config.yaml
n_layer: 13
d_model: 384
n_head: 4
n_kv_head: 4
head_dim: 128
d_mlp: 768
vocab_size: 4554
activation: "swiglu"
norm: "rmsnorm"
norm_place: "pre"
norm_eps: 1e-06
positions: "rope"
rope_base: 500000.0
rope_fraction: 1.0
qk_norm: false
attn_scale: 0.0884
bias: "none"
tie_embeddings: false
parallel_block: false
init: "orth"
init_std_qkv: 0.0572
init_std_o: 0.0
init_std_up: 0.0572
init_std_down: 0.0
optimizer: "adamw"
lr: 0.000984
beta1: 0.95
beta2: 0.95
weight_decay: 0.13
lr_head: 0.0189
grad_clip: 0.5
warmup_steps: 581
schedule: "wsd"
decay_fraction: 0.297
decay_shape: "linear"
final_lr_fraction: 0.0
batch_tokens: 65536
seq_len: 256
doc_mask: true
train_tokens: 404900000
steps: 6179
dataset: "wikipedia_en"
MLP neurons of a small language model. Each row is named by its layer, matrix (gate and up: input weights) and neuron, and shows model dimensions 112-303. Each number is 128 + 24 x the weight over its row's rms, rounded and kept within 0 to 255. Numbers have three digits each. A neuron's up and down rows have the sign that makes its largest values positive.
After each neuron's rows, "fires on" lists the tokens most often at its 100 highest values on Wikipedia text that the model never trained on.

L7.gate492:143134087104125120105113128097111141109122146116055087077126148143158139095087141141139106114116154097112123107123132088117121156136170103137071098134131120170135075159155100077143129129111146113088173133154130102144100131128066098075143171130108100112155136099128094128181112164110139117114151154102123192086130127101135161126128155139104131103149125118106133125148125145109132133122116147095089116125135124126136142156137144130102097164126155128141132148109116111143122115103173106139096115146096113117164127154118109131124120102098127080162159100126117116166173072100121154
L7.up492:113090094147121103152120097139103145148083120115147094110125134120141127120116149122124142103143156126115109115148098127095169128115095151127133129112131137161201145079127129160134176160103145138149116111133148125128161107182121166073090103127134111135092125148123161110137189132093162134161100088116107105125078135136130129132140126113146122137171126127154136102147118138097106169176101122105165128121098141122103133123123120135135166088155157151101146128108114112118134127088152133141164123099115152103116084117108105116143111129102127100128093190154144132123107163108146125
fires on: ",", "),"

L6.gate135:134133112072123116099146122123149165122143110105116121111128087149127132138108187122137100106110110124077113115133112137098104131089149111188117100124135138143161136110106143160108128165097125124105137166126157102132040172156109104105114101123108117195090128115134131123113129123129159109139146139096120142127103168153151150128154185122153122131127101145101129114127091150110155156134120144107117130131114133130133163127171122087131087109154173138161150086095078136157111103136191119113129124109125127115119133138120079155107168125130114118104162139096124143171136128121119124
L6.up135:127162137158119107130114102152126092115130108143118126170127149143148134142136153138103112125139088125090070116087070135140104128105127067141106172138116139126148113135164129112130167155124139110111151137166132100143143122152140085130115106149121133170118081116135126154065184130156128121156152134136118128134107148114108129136136154148084088123150119107120166120109166121123150115133088107121135131101140082151091120148090115129113112129130151106095137148075089125143055139123187129135161112118126102111126137089153126129114142104098154106124133148066110140169154143132161131
fires on: ",", "),"

L6.gate225:147148120129150097082120092094118143150157160138127113133139104100164081126117140109103121105112143171110098112150156074130114114140133158157117141120144107105149137125112108147112113139093147109169063147152168152111134114094152149116157139113147137179138094118114091158162134127132119093128090090131126123117122159064118121064080119137123159087129129132136126148146136124099141099136122170144124132063150133111140131111131069100102148123171123129120136118129120135119134119141107105092158070135083107151094179121164139134129130137112104149122094127104108113120126130139128134
L6.up225:097177135147117102108103095109105150162143141120126133127142079109133111148118103150133122155098133121123173090122114096112129125139147084108134141156138107103101086116134152160133116116138131092137100124112169186126140128163109094154206138159109121127168127125130126131171130151140142114125124193087178125106114141115142137126130101158122110106119133138161128161091164122121108100104132113173140133128143141105085080128133152143091116111175164092167146150162165086099058137099128119132120175112144110150101134129177158143140111107108118100117119135117100132145095125135133134
fires on: "0", " ", "2", "9"

L7.gate209:142135097142135094134093156109156140102097137128134102130146113109158105139111099111106175122101131103112115139127133168122146109141160134152128122093124123148129102106122125091126137092100129168117153124144171121141119100134136115148118126153144151173109110102121142139108185188148087149102140095127142151138134170117161142134121108125137133095135130159139114147124168090103107081192107143064100110087114167153129093104168129152126096115126115123138128137159138133154145126142144128129081093136095129108138153120156116145128138161125077134138082087107152159153153107116181092
L7.up209:104128118206132103118106147130144138110110134095118137127152153134177140147164119115113152121131094135115126148143115139093169114123123132144124146109137159152136134092104122123106148099122166148136128094154154146149131083123137154120139137124185175104085115094145142114112155104151143147120138123122116134140127135086152117163151118080116077101149142108122098142155154151093174133152117125100109137077137165135151159095210155132158082134125064146132116190150158142143119067119123050099079119148105138179170113113169122129118106144166148134127083108108144143158114122142124123
fires on: " |\n", " |"

L10.gate660:158121120107129155152143123092094145151158146119117141110112120169130130118099101081134115104134082136100102120110091175110119128110164110120101117080110143165160137137093134160159116168114164147118102128144149123140078150182117118095137138153133095125166118102098132149170153159103142142134135171128111104112117162113166167131122163130134116140144109145139142073139126139080101174097085170130126133116152145125127139133092131113167153130157157125125166109112143127140151100124153093123112103099165131135116128127149097173088126160150149116169138138109146123126124123110122145
L10.up660:135151106123113157158128131137121124096157164115128151097128136140114167136161138116169127122148114120192102137157105142125155135164120127161127165122130140142151108137116161127095129141158168128129107106147112105143138111139134126093117170146115137128168129088127128134120114119150156161154131145144101144070110144114128120150121135168126107106102159117143128122116128146127133125161141120105126154103084126126155098128106150126136129102135122145109138156117102129151180154081136065162166115118082151131164144106133084150126127171107147065144126108125082144150069100095135139
fires on: ",", "),", " to"

L10.gate346:117156125136118128094087157153141124127097137105164152117140180107108152144143175062159120149152134106134112131098119117129125073111101132158148121127124102128113081099106121068115121137132128134089149110107140114090124126163159130121127127130106116107094104074114096097153138129157112106145134099083138097141121133067153158132114117126100151115119112182124145104130145109105146116082132168108132086126119120130103098122126065177108145148126110138149121154118127118128127148098131131094061131149113155150134128107150136132083165131093123075142066124134153135165139096124114083
L10.up346:120114100144116103110125127156174138117105168132114133121135122148118119152125111126127134144138135104131097141140093189109107093131146108127163119099121121113135134100117203142120147117116139072130138107133083121125117135119125147117131121129098150135127109123123131125122105137111113109158104096169144162123131105133155107117140076106138097127164080116112105144139178131104142132159098116139170180084089101133111154102167143094115070076143139118128123132149115132164101136158099120124124132083203070167151179160143137116141117117130128155153135127103164158140143110101099142
fires on: " |\n"

L9.gate43:158140131113126102081093095136120139097118171103104155114156111083178104114106133106091130112092117116136123132119142133105139149120144120152095132138117129145148113134116065101167150127155111145117122120157167097119146161154130155131128158180136176085165129111128120168116159112149141131132132120153152136089122147124146151151106087104149105137146131146140127138127144128098093109157143154103139117149125181113130123134129129116125151128108162127074139127111149129153102135120114155105107065146116155128072147109142100127113204113135145085112131097116111133098138073134124127
L9.up43:122116171119120119143151111158103128102172185071141191141155114130147118158136133136082104130131123129149126121132145150150100142127135119152116166155141150134141134149140102087137112118172115165154143106158124120158163133152135138132133142197107140130116084163113162113083148099154130200130106113145119131139132100147155135134138134147098141104143089124138124150166126114130127118150161108130117152137131110112127139162130097096149110152128142150096143135124152133142087132095103111117124109146130155091117133135106140134146144125108146095103143115113100134058095141139098163
fires on: " the", " and", ",", " in", "or"

L8.gate120:137122141108174138069091119145082130146143127139101115162111116084142115115133120087105174142123102149087108090066113147130123121128154110145115080153159135122107103143113136084176095124116109131135124180108112108145143136170083140107088129122125143104161120102139103112133095112083075117127139123148122174122137087102127144164147111086136098134144105151138130152122131115107103135160127148099162135189127139125139115093139108125097121116149158096110144112147100176168154088098106150132109093128134113120141150154128110159125124139189135128129109118139079145132151092154168112
L8.up120:144128158146181098106145097146128129143185136095130107158189127119141128098125134113120136154127118141118124106133136145150096155142156131141119184128131157136087137104114169140146079127119139108099124098114162113148079137177120180131114108159121172132115148100136160089142109118104166151127131148086151096118157150155137148143168123136058155132145155168147160164132123111130099150136103125135154138137138114086140101132158147107081101120125151123123138108097126112063106135141099141107126139107094130131152153145129092133127106160149124133135129171158161139125145121083109102
fires on: " in", " of", ",", " for", " on", " his"

L6.gate522:141101157164138168137100097123155139144128134153102106133159074166099115147140144113094136167114128113112117175123163142129145143155155049161130113150094133146176198113084145122138110146108147119124136140138144148111103118134080099152152115158135134133101174159111090146126136132140091086158162115140130109138143159116127147139118126147117114108113090132099099172118081117140095132124119159169140062147099145142144160099111153073103140159111145157112141119161108117154095156126106106129157140102090104175099146162123100147135180148107111114131117156164126128106129117130150104
L6.up522:157114082098125112129147129109147144085124114133162109157158163093152109151115164151139143138139154135127112153119138120085153125147099112123102069140135151127112142128126110114145095145143138121134145119146133137124144142152092116095126120099118114097145140124127122137118142124140139118128131115170109109125139119120148113155100123111119108115115131134193151122150148109110111112133120137141149086113126176084108129163091139107186147120127139123164094050101112123125174081120128124158156117172167107121145117123135128130136133088131136179111123148092153132146092080132107140
fires on: " from", " a", " =\n\n", " of", " the", "d"

L9.gate743:106159141092214139141098142137149093161101151167127098104154103108120142139079148093096178124118129097122114095108129119134138133135121148156109149113116142154184090127165162112141132152130159139087119148136122113178135136116154138128172167136139146127147091106170122147124134127181081114094158147092084128080123121076124097129121116121132149153123142126114128102145122147142156132170133089147087127166148133128150109126152110131111099116133118147115130127191129129144132109124135107132130081119128084148156133140125155176098141140093139131108131088121118118099149100101104121
L9.up743:115128115159158087088154150125087112102119180137131132105114074094166154135138111131123137106097161149162146111137165120133153091143150161152150125115124094143126106151125146135110113124133085111138128149134121140113086116135175147102129132100144138129163184159130069101121103158202123129119125124144098088122050133145133156143139089130118107111129107094140156147087118131155154114164126121167100125116099113129127171118134150155138198177147083133110117136159105126135176144124091118120109119151139162182151094114148139129122139130120136127142155174157102123089157144091108089
fires on: "2", "3", "^{", " ", "4", "1"

L6.gate210:124139104174106138143159128108108161166154175143116098114153160127172109106158144123184112150129108132131102146079103113129117135175166128147128093148152112129164112172138126103137147134127134105116101171145123098117122122173119086152136116110157180166137114159091125106116108132139109140073105152100105146131145171135097143155119157119102152172123174118073164134124074107139130117169131131117120110100121150149119108099154159090108155169121114148120097116115103118175111100130113129113158130106095099141088112131103143163087113109136087088102142136128124095097104149176146095
L6.up210:146128115168090128132096136116096114120130126101104160135151144135120116090120134142097116085128118129113117188104109133068102116122177104093094096125127176167151114104113147111162107155152149105106160146140123140095130132094124157133131116146111161132102108162136116129158150128139079114104108088085114170111120107118147157156118090136110126104122139087080144148115120118139159099127132139077118106099072136076109106125142118149137120140127077157113132113124073130121088104147150142120110118092077158135107167141121151155096167165114085175143149116141155135157132167184096121
fires on: "==\n", "th", ":\n\n", "==\n\n", " ==\n", "===\n\n"

L3.gate751:155099110195109126145120102129100165126144147102092130135141149110118126136097152084139117140170189089093098137110113160146132172100122077131105155078067138125166134131110126111143156096123129133104103129154132131135089106141156120116118107108147125124117147090082127151121145117121109149084115100096145137145119143144099108143143127158135118081164138117106143099089134126189114126110088166129140131108099144116146095128134115174107121140120134125113111148128111122148118086132150161136125131086152135149075189107184104104128130096091083110133087150105135109144124157160120078
L3.up751:140127094110102113179119068159105172122153111104092147123158139139152111139114152119190114109126131130111116153160121104112138129134147112129102094136124132128126110142103149064162104117138105139090119114114113101140146104107130134100143108103111095118137110151133115109122080151166136118125131127132138079115113139115174136148137121152139138122101173117112084113124109154153184138127127152129117110163148139085128094060159129094128116126108110134094143178145087112125132126131153090147109089090103113142088146127130138132140144128129118095115098138125123123158059152157147150
fires on: "===\n", "===\n\n", ".\n\n", "\n\n", " ===\n\n", "==\n\n"

L8.gate681:158126093122096148141145135142116137119115173121080097159138139125166174142123113059096128142119105150089100116141117124104174130133115134170122134132083122096129142180099105135157140156124085117127168098126188120124157130117102138130155145136140103097130106113097110135133153143135139127132160122154115117125134104075120150089122176107161131149118095147138102163106127171147139142175143156141098117133107118137150116156144129104058122133120133137113117130165106125117096073126175107111170089090120093147127094157153126127114119119125173131100138098106126144153144148101154148
L8.up681:155116140178123100152137121169143139124151142160142152121123153125142151128146163105137168132079141113121119106127097170172152097138139115150120158174091109138145125122124130147173138148137147122107155100138112128200126057115173166109109146149155114119133144163110129106107121148096137148098112123091108088121093116122089133114152101124139121151133136133126111127063114131130161134134091174185130147121103140131132138131081140099077135152130128151103126080118139111122110117149122142146160169100149132082110101178119115135115147163133108099123183155143151107130149150138149097
fires on: ",", "ad", " and", "et"

L9.gate429:141149130080097110131118149138129155138101141164131163091128128130124139102110135120155148141110105143117088112094161130090144129108081126094093114148136144098129124130147138082133134132161126104098127155134098164142118124141129139114154146134160170122133146084076127121145155127108114148156138124123146140115116135142131160143139164144126148130115121127131116150109126145085135122132083151145128123172123130180087092094088136108103115101133124099140117122113097132093129139155109099144125154106090110134149130059138113113130117110177151136157140155094168136106124125145179148
L9.up429:156112161140144159130157134136187125118155137099135130149150142095123123095135147142129147160148121156137138149104070101138148157096140111193167111136166135114132131057124118150152115132104128129135109169137187119121115116112146126098060124121143115152151115116086106106121110123145136153109124127086126121126161129135155088065134138157103119164094105093140127131143121106103134112129140079129110151130116094104121185134138122128139134123107114129078128113118138121138129103133128116137123111102148112090152153126106095145089114131124137140140135120134110175137120108133149144
fires on: " g", " there", "b", "g", " Ag"

L10.gate191:125146115132174098111079105136129122116077114107111163136172124094166121145128157138137084144105148115106144086153140156139152165140097100126142097162126154156134096134132155169139141184077118104133137138141158108108139126187083084144122104081104129167093134116135134123134120132079111108125105083116134129128121130125126153117145135082108137160100115126125120107133133115139118088117118130117154153136136138110164142155103096105095143105159174114159096104100152130127103174114156141100126157132141145152103149134176138093090133108130144102171117127085110151101118136137135136
L10.up191:138169103144154096120121136137142105173156144127123133169113126090165137093165143096105125128141136117120153126097122103129103066102125130140170133115116147116124085133151147110135098161105125145145134156124174055131112161136099090124123106127127122124131114087152105104138148110122109099116155098145143091132096142154149119164103117135135138134134132121139107123099167145117117148115113173128123134145114145147121126134115087142137156125124137156135087118104095130073127113129134141107069107117174155138139162146119149138124130123118112129139091130090078135136159132191098152
fires on: "2", "0", ",", "i", " wh"

L9.gate238:146092115082119109176113173088123126176147137121118095123128149169123117117143155125095173092121131183099108124094084084123141101084155153110103112114121115156186112148128154115107117073147127147128089140134108146117120129134110057153107107126145141102152125105144126088102144158089095116109143077123105134145108138122143145116138136177143129174135142160113115129104122146111131146123134152128088112149126122141145118094129126123147110122127135073159133113116117134136104102132134161109141122113130086118130121087141109142088136154072108121122108097162081162107083128104111078
L9.up238:089108086146122100142134157085132125147067104163087115135143121104107118139099138123092162118129155098146136145129068123092132099122129125140102093143128133129169136107151105135100107113092134146158109125139129122122113103136125128159094097140135130166095108093113115100133119086143106114152128123126113137155089147096136128137119153097088109119109150109130118114106136159090116129117115129101113135115132157182107148133104133128109117148078087144141129158128113124104099127147120140123124121094107101150142137154195103155115088153084087162125141161115103162156155166124139139
fires on: ",", " of", " the", " League", "."

L6.gate290:112142111142102122141163108113141139140121180130161090118148128143156137111134118083143157152165147095102077123114141097160128107159086097143077142116154130121160081128136079111151191178149122122118132146092088116153106124139098102080167139143160097136115118129121132187089133109145110136123143132106157133096140095120124155122111129130118086137156159102093136119116139179076099092153167125129160134116114116121109148155128185118136133090079114116130076101101139091132084167137146128132115091103137137120135182155132136138105131149150146094134145119142123142124120158203143104
L6.up290:141120135132170161147144143126161116112097150138143111109130138092107081110103154112115133109119126131106129139097105150126119137163113138087153092141101141202134127132093159111145200133163127122095146095140165121126145162111104106159151093104104138111098135151124129168103127123133137138117109156085112140111138152094179147156154133116141085123169141080093094108126135138116154120131115103115081141135152101137114143139168153162129113183132114121114141147093128121126107106120143144125112138177131157140163156145134133109100090136090138162124135126170180122158128124126143128
fires on: "==\n", ":\n", "==", ":\n\n", " place", "==\n\n"

L9.gate366:144157140138092119155131117119136105125146118126117094123124113129128117104067127142129084155126101145115157164174077095142106122168136127174090087150124174116135112136122117086108104144172136149110108146190134117124131158136139126156129105099136122132101111136107102089123145116091139109127129149121144113068115128135138116093153144138098111163080171163126115096149086122118128100141142119158144131139074149153126116163124117142125145124155140145156139126107132094125121103131112094137127133146137142077097118144137143124120158131155102140130113136128161127111134176152156073
L9.up366:095128085136123098113160148109118097116104126112149090121107159142144134126184104104130093112115135103112181127174139132068139093159163140127108135108104146098081141134157126119127128109141119119134133105137128067093148133161153139131173115127121104131100111103075098109143111124151110118110125131119126159131099112086165118114142145093155107199116144125144126120133129160121145137135122132156125172093099117114156149139112091101181162162146164106126126123146121120139142131106161140144114130123155162157108132150132155115114139131093103090141110121130151147128136139113108113
fires on: " |", " the", "ed", "ice", "and", " s"

L10.gate686:136145091108126117152103100119117159103125154099104161094108155125103106135114121140131069119075129102115041091144139121090114162127149154112144145142133119117154090115119128148143173166100111127118162115138144119108171119122112155176111141158104125122145128137126135116122106144165147121110186123118111142089123124121115118161115110161124073107111137103116091123106126113134093142130149125110136115167142123154115116080136103122131114120168181110119160138100157090138127152119128141151154114115073135124079127107124131133122148116126113118150178090094114105129129133087164169
L10.up686:122138119118122136126105083094153092130158155095116133160132127113136145111076112105091118155113186118095087063116101131101123093145180109173153163107136118158155116137120119138137131133135132118116095111149140106102117139163117148115091097144108142141130150135146128110128108117102102123144099152150148130129179131135105125109164144136144123155125133153213083110136137139083072136111124094132177150108167114122092152132155155103085135121164147154110151155106167101129151147132123152143082157080088117141123135091115118158116128181129135097168134124138123143164149140105110166
fires on: ",", " and", "ic", "'s"

L10.gate490:108089114141131070118138143121098143140134114166101131121138138145149132142108120097099127117109107138155165132108126113137104139151113176156159124127105127131127099182112099155115144108134114125130134156121147139156118107159115079165127118149132120137114120172110120070117183156122135125142154113125110176128143130124124131121136138102085126126062099124139136158132132175099116158119134148143140139127137114104136123121104125115109193147089128149087069145134120135150064115091126076122116137111155146104113125128132151155108160100135099096131119147149127161111130156109172110
L10.up490:137158126124137134091134105151106121126122148156114111101122102142134096115088160131141118126086136102127143128177148092121134159147133163132097142157098115106134156108116132122137128145145105123128136125120119132102080154113128122140129091158121096145117136152155122146103146097126168143118133146156158088156128132152084115127124121090109142125130094116134150154107083130159136148104126115123154163102135107082132097138146111121115140098104097149115154114090184160162128119090152105138131103151127123134081158120128127132110118130152076127114168119156132097150080116138131111
fires on: " the", " ", " as", " pl", "é"

L7.gate655:151128131133162085136110164137105127152149121112095114127104121113139123120141161124159124107102108148136113142114106157153107126112130116157117165122128088144154118145129093094127134098112088139140141133120130117166107141097147074121128124132125140159154154159178115137139157154080098112157177109163127117105134118098141135150113129151115107153138111106128147149142119139158170159124151147113133083144129099073110141174086131116106140115080123145125183144091097150157109171153131140138143126127136130132121165133149140164114164139127123148154111113142086150114126107160124132
L7.up655:142147119149138104139149109111143179094137171129084115144119152136153139137122148130119172134124106162147099118068138120115154114107131154110112109117111095136158129130095122152141111122128122103088128135176129142144146163144119117111092111125139159088125130112094162130094121126135154115136137124173106107136191123179185097107126061159131161129103151122166097084138119186183141087128081188144108100091118165100159140149108136097150133119107174134135156104100105171134139111129106120145105091133131146102132118140163157178148146093154188105139149174125142124175125124124099120
fires on: " a", " the", " an", " H", " A"

L10.gate540:126084127094125150145145138160150128122103177106114113103143108124138108169099141112143124117126122118119075094125114088114129122141099159144108144128098166130149140123128158129092126122071065104098121117155153161094151121117145139138148129112157182100148140108144138110143193132118148132130157109124134125129113139081092138063155126120121144139153153106136101092139114134133151117179140151132124129146147127160151147066151130162126101096165104151108144123137142123144151088083141101099123109163135108157096109148144097128110101140095149120132124097103104169149111146104132101
L10.up540:168132145119111149139123145147132166140109123158082118148134119138116108135141157102137127130131137119117123097145162114115106140130132128162147103106075157094149105179175114114183134099118156153136129131171129122124142135122137172082079150128131127130101170097134131122146137086126145090137109152150096121157133150145131115138146131108127156137139106182132148167145108127158136138133054139122126167117123104136142125133099073151120153109168118158103108128103155094117117115139128103146164169131115106083055136152082102113086120120148146135146104154112141156153088172120110152
fires on: " and", "j", ",", " but", "d"

L10.gate61:122151120118138151130123072110098130123123103114098152082102144124122082099178143087133146137111165130097107133158140111127123112128112157127101095126151168116117082165135134172147101131193109117164158117200156119116132149101096151088168144111149075169169149141117129149087123134099111132124111142109083127110128107112129146142145106085131093117110136132130103126106099118139122091127081179081093092152163180132154130143138122121147129124156138172122146145104109132155096089145145144151129103121102132102116131118129087109123157113144191143139110102090172179101117149133150110
L10.up61:139133137133150114098124164127057095125156096107104147131122141163159124125150154081094136142119161110103093117124093111137136139123085150111089108169146155165145070125127135153135160139133114094152126152111136143151143103161139157110096137151129134146122103143124096127111162116115107142114134155133156150133162166101098077108120089156139119102143120072110118092121126142152121164145142102139144146141160162139104149123152110161122120127136114122107093134102128126159077155119126113125122126135130172160115125061159114146142142129140124150111146131100111105126153136102129124
fires on: "0", "3", "2", "4", "1", "5"

L7.gate17:157103145122126122125104162099141109152146134170118131107112128145164102061076163083108115149119110144125110118118113116097116164081170098129171115144103139146150138170126113131120136093121109092142121139122135081142095161129132097120118144103101148127138128113121122113153105111126119117133150132170106138108132137154148140144152168142134125127117119167105128104123113117101078079159137129130133131157127154116115111123124193111089125121162112127135145107100121118103118139143157140132125103135106126089067139107143145153108170106139112099096106131093147160126065125153151119
L7.up17:144127156139120182098150156161131150126150105113113123127133119152146144140099130101145132124114112104117135122174112167135148091164149154167140159134136116177117137115105108137162120110129113096117174103158162125120098146097113092147158121170099108109104149163101118155145163122089163145120120133117094164151136126108124146124159138116108131161125128129156122159119119145123055138156131114131117159131139141111114164102176117102119112127101168142188142111151135104080135104100141177122112109130143110098145081166119113143128100094084099117081155127133112176135092079126095080
fires on: "ed", " of", " the", "ou", " for", "o"

L7.gate674:133124094152132171112126157096157116127112159184107108109093128160132121105150102085147105129074084120102126124129164148117132142124109134114126090142117144095126143117086141125131116146108135117148158120106155148132096102147200111111117109088170171105125080183113104132155140144162187118116145131112097120067138150101137164152131148117112088152125118106073157135131172110055121125166123140133136109147145108125147085143131131141164102141128100134143140153106130144113141161165124140103127119101127122111146119108115129146090145142149113164151127157111117137128131154144124101
L7.up674:147105121146140157147130129099177149165155146151116168140173127133122134102113163139144139136113104131088146124122077110112151088137105153106124121108132081117153109075129151113124134138145132162097133117101106130129117121111122093115132160123151170142150114094152090141158143122158107114128144125126111071131116168096126111128107150148115089106153143107112076153131093147114149076135171132122116147176139089135096127116133078140138153120114090133102104142135111114115131135158119110137131130165182129112112108112113113131143138183119115120106167154116107116142084114110167121
fires on: ":", "g", ",", "b"

L6.gate287:097112067107159142136152127133145115136114161175145097128145091142130138137128118119088162145091151145142129172124092133126153116145146135168121136128112117159140096142121111148103150115125119138141096152124113138118167163125118065139139117148106110139137153161147135145090105153079055097139136176119074129132170126158127141155164189123087137134146143129101126095124088166166134138172169107115106143149114157132121083121150134129136122096104096133172143099098134102129107159133155150134119106099132134097137126146147120141109142153095143126159085131124138169157112131105175138
L6.up287:113106150111155137166159105168129128121141154135129110148090094112090125119122116131131145140147113106138085158142082126126125135153155115119093153093113136123165167131117147154115103151151139112100126126158089133138085132126129105130121110146185118128114101166088128139116116139134148132167156134077107148121112150080112093090135154139125165135107151104108091142160131100157164145113097107130111131107137111072161120141123153107120073166132136128162136144151128111130148149136126106117151163139131065127139104119111124152084106176135140131103166178139109161178104152156114122
fires on: " of", "d", "&"

L8.gate518:093156159113125200075120132139103135122160165092125130107082134061152098145137169124142140162120142164104135143127100087139132087130140129137140069143128121123118137149104108126126116112082113115113111189170145126114092118144108123158167157147147119132135151092152140152123117156117125094154143132114132139113145095130127107113136133120121151119084142086150107129151099116129116122174128142124106099136120143117084143175125151117150137151141135145105099108150165137126130117152139110147135077128111157128134113139178129144101159122163146163140149125131158155160099130147158131
L8.up518:101075119128179152129119143145133150122195114113140119124135136115143101133104150122140120108151150135143093145137128099121123115143128146142132117156151127116093075116143144171113114145098119099126149177121093146081108110150096156151163098161140116097156142115106146136147108174145150126089127109095126142069148160155102149134154131139119148142109119144126131176085121113120111131118158104164144125120122103108167160150150097159147096144150159095106110072152122088105145122105073138084158093084117122112150159094082097119173129171143122148127118146110158130137111128101144149
fires on: " of", " and", ",", " for", " ("

L3.gate374:118153146109145097115105132147112134094125090125107096121141122173163111106136117115152127164090111112087150104111101143114158136089104156129176146110134149100145061081110090143124129130116126141148127117125133122150154178110153149141170110122074118083139128130098134100104128085099124105076117118130150160092140075150104121102131131154113077145125145106164121127098128177126107160101110148133167100162097120102120151108105077089117133138145158149159088088139116103089141144110109120103097148120081159149120153124103106135104131080136145164162127133068093125132117146168102128
L3.up374:151140107063084168118133104126111092125127124111110082125086121157106079145082104134109116125117168105141074163142141170129121132134148121118099109151076133146132161098137161142099093106134146144097129133121152101106148156150083132129143133137129141143124094132114120133128144114082156129110111131128088102112134136105164108148130179121130126125123138131099122130104135118079155124107135070110108107151090117136145129139118132108140140131153147118060142115140131141154116105106129154062147118115113180127124128145118177085108106151131074065137136114133100135117105139098123169
fires on: " dep", " ext", " expl", "xt", " rest", " claim"

L9.gate535:143140104122131121095084095128117116128111154093101133085116087107169093098111126126118128162130127108111126125108120087139084088127153144115154126122140141120131128157149108147134159158139157097094108110124119130137146114112142082111131123132119142147136087125117140127128121099116106132133151133118134123128165151079091125157125104109148112132124140100142127150121094128122130094093098165136135115133121137166124163137153142088129147117141105118124196128146139132111144096142162090102123146174159147140177153089152107128120147113128134098076086144087195126135154113174172138
L9.up535:131091142124111154127101096100127165104131184119105104122141108078135133139090153136123085140097110171108091120120116139124111086159184131149119101151121116123087149139125161157170155121137123105094151158144170159112099137145107076097156150157145111138135112130121139126150150114138159108074152102125133131132127120112121112125133136120152139165097103103116149131150143130142164136103132110105121109103141119102162155125137149140094090102142127125136168121143124076101095098114112132152150127123115172136127125149108089123104153063143179110093080163106121107145135144151155143
fires on: "1", "0", "2", "6", "9"

L6.gate681:123159121141080091105143123144140155112116143125142070128145122120117081051135129094115143085066115131135142095122144115088136107119092116156185131115144147102169108114090122148107167125142116136078138136169159127131102124160141165099153130130084133150158116142131110149120120098135095142135141107074142119124183151094176140168138153109131155117164108130139142135129111139096083124159082159156138102139112149162098106106176128108102104163122074142129151158141132121178136094138130121125132110117182178075129120139149137150157154093148110138108120091135147134112125115117128083
L6.up681:122151136096130097114109107155106136078147136114102125134163147135106152092106157096125130103134130143133145137169094156169150148076138096102128140155144145104129107109112155118102132103136136103132133112149108142110100084113163155149107134148149130115101083131110127137146149136108098110163146147122072120105121150175116091133141164130135114109132092139124130105116109152135154119149133164106095122153124126179138139174112157131125104120097115094144135149156137148127126110120149062111126104155154138139167148125168120115167129127119097137115142142100123087123141098128172150
fires on: " |\n", "ro", " was"

L9.gate433:110139142135177161144162106117129145138102119130106102104146131152095118107131102107124110158136088092130112107140162162125094140131101131128201108114117180165127112163135130088126106165148135161091131139125108130143084114126077121100134169131138124125178150117111103087106092118136171089082137166136119115132125114059153111122102091134101104132098096104092138114104090104138109097166168120127095120120096087137133125079091117121149134110137124149111095131168149127141096109138135113079144133099119142107118138134143133134122118086155131179126159098153147172142126067127151120
L9.up433:147128157163140142120139161154048131119103126147109117124117144138135144116092144149123089143171130145153144110086132131119115128139090178117191136100140141154135136161149159084129099170126105104176168120134134165134104113159115134140104128165154147137156106126123116127141114132151132156111112153125109142118114099124102114160076060125136119095127069101132082100129130102140096129137158088085094138161112111134105165091118131117178153121129145145098118143132170112091108171116088125110068141155150117146142147098115102126137078148148104124124098099164139129136142108157125126
fires on: "1", " and", "2", " which", " but"

L7.gate236:102104099155148090131139096124168108131146144181102092135153134085134113113091127126121111095105163145119136107129140124144152154126138091101158092154124064114135042118103141140167130132108121182110115160153125114169117065113137086128113121131130157144129166153128087119123124140144143148117156146145101146139144182098164163127132115108111119120127096157076120125113141134133138095133123084106116119095104098131167137131140077157123148108151153093136110128139134114124122085087114137110132111163125128144115125096193076116131115127109089117163112111149130117098099092140148130
L7.up236:091122085149111105142103145154147145137112083123132120113158145128059108140132137136123142161126119140114114125146157178103113131133124149100118152089150166170143117161149123115102113108132133110099106142115112107085155128176145157158093127136130160138121111122149144091128094100159120141113124153101153158143185157088126100145103096162085127145145116192119074144174133157093156105166133141116131106121141125088154130108156113133155124122132065115134100110143116130175100151157130093102128133104087106072078115113120101117143137121146140138160077086135144138086137119110121163
fires on: " ", " of", " the", "g", "ep", " |"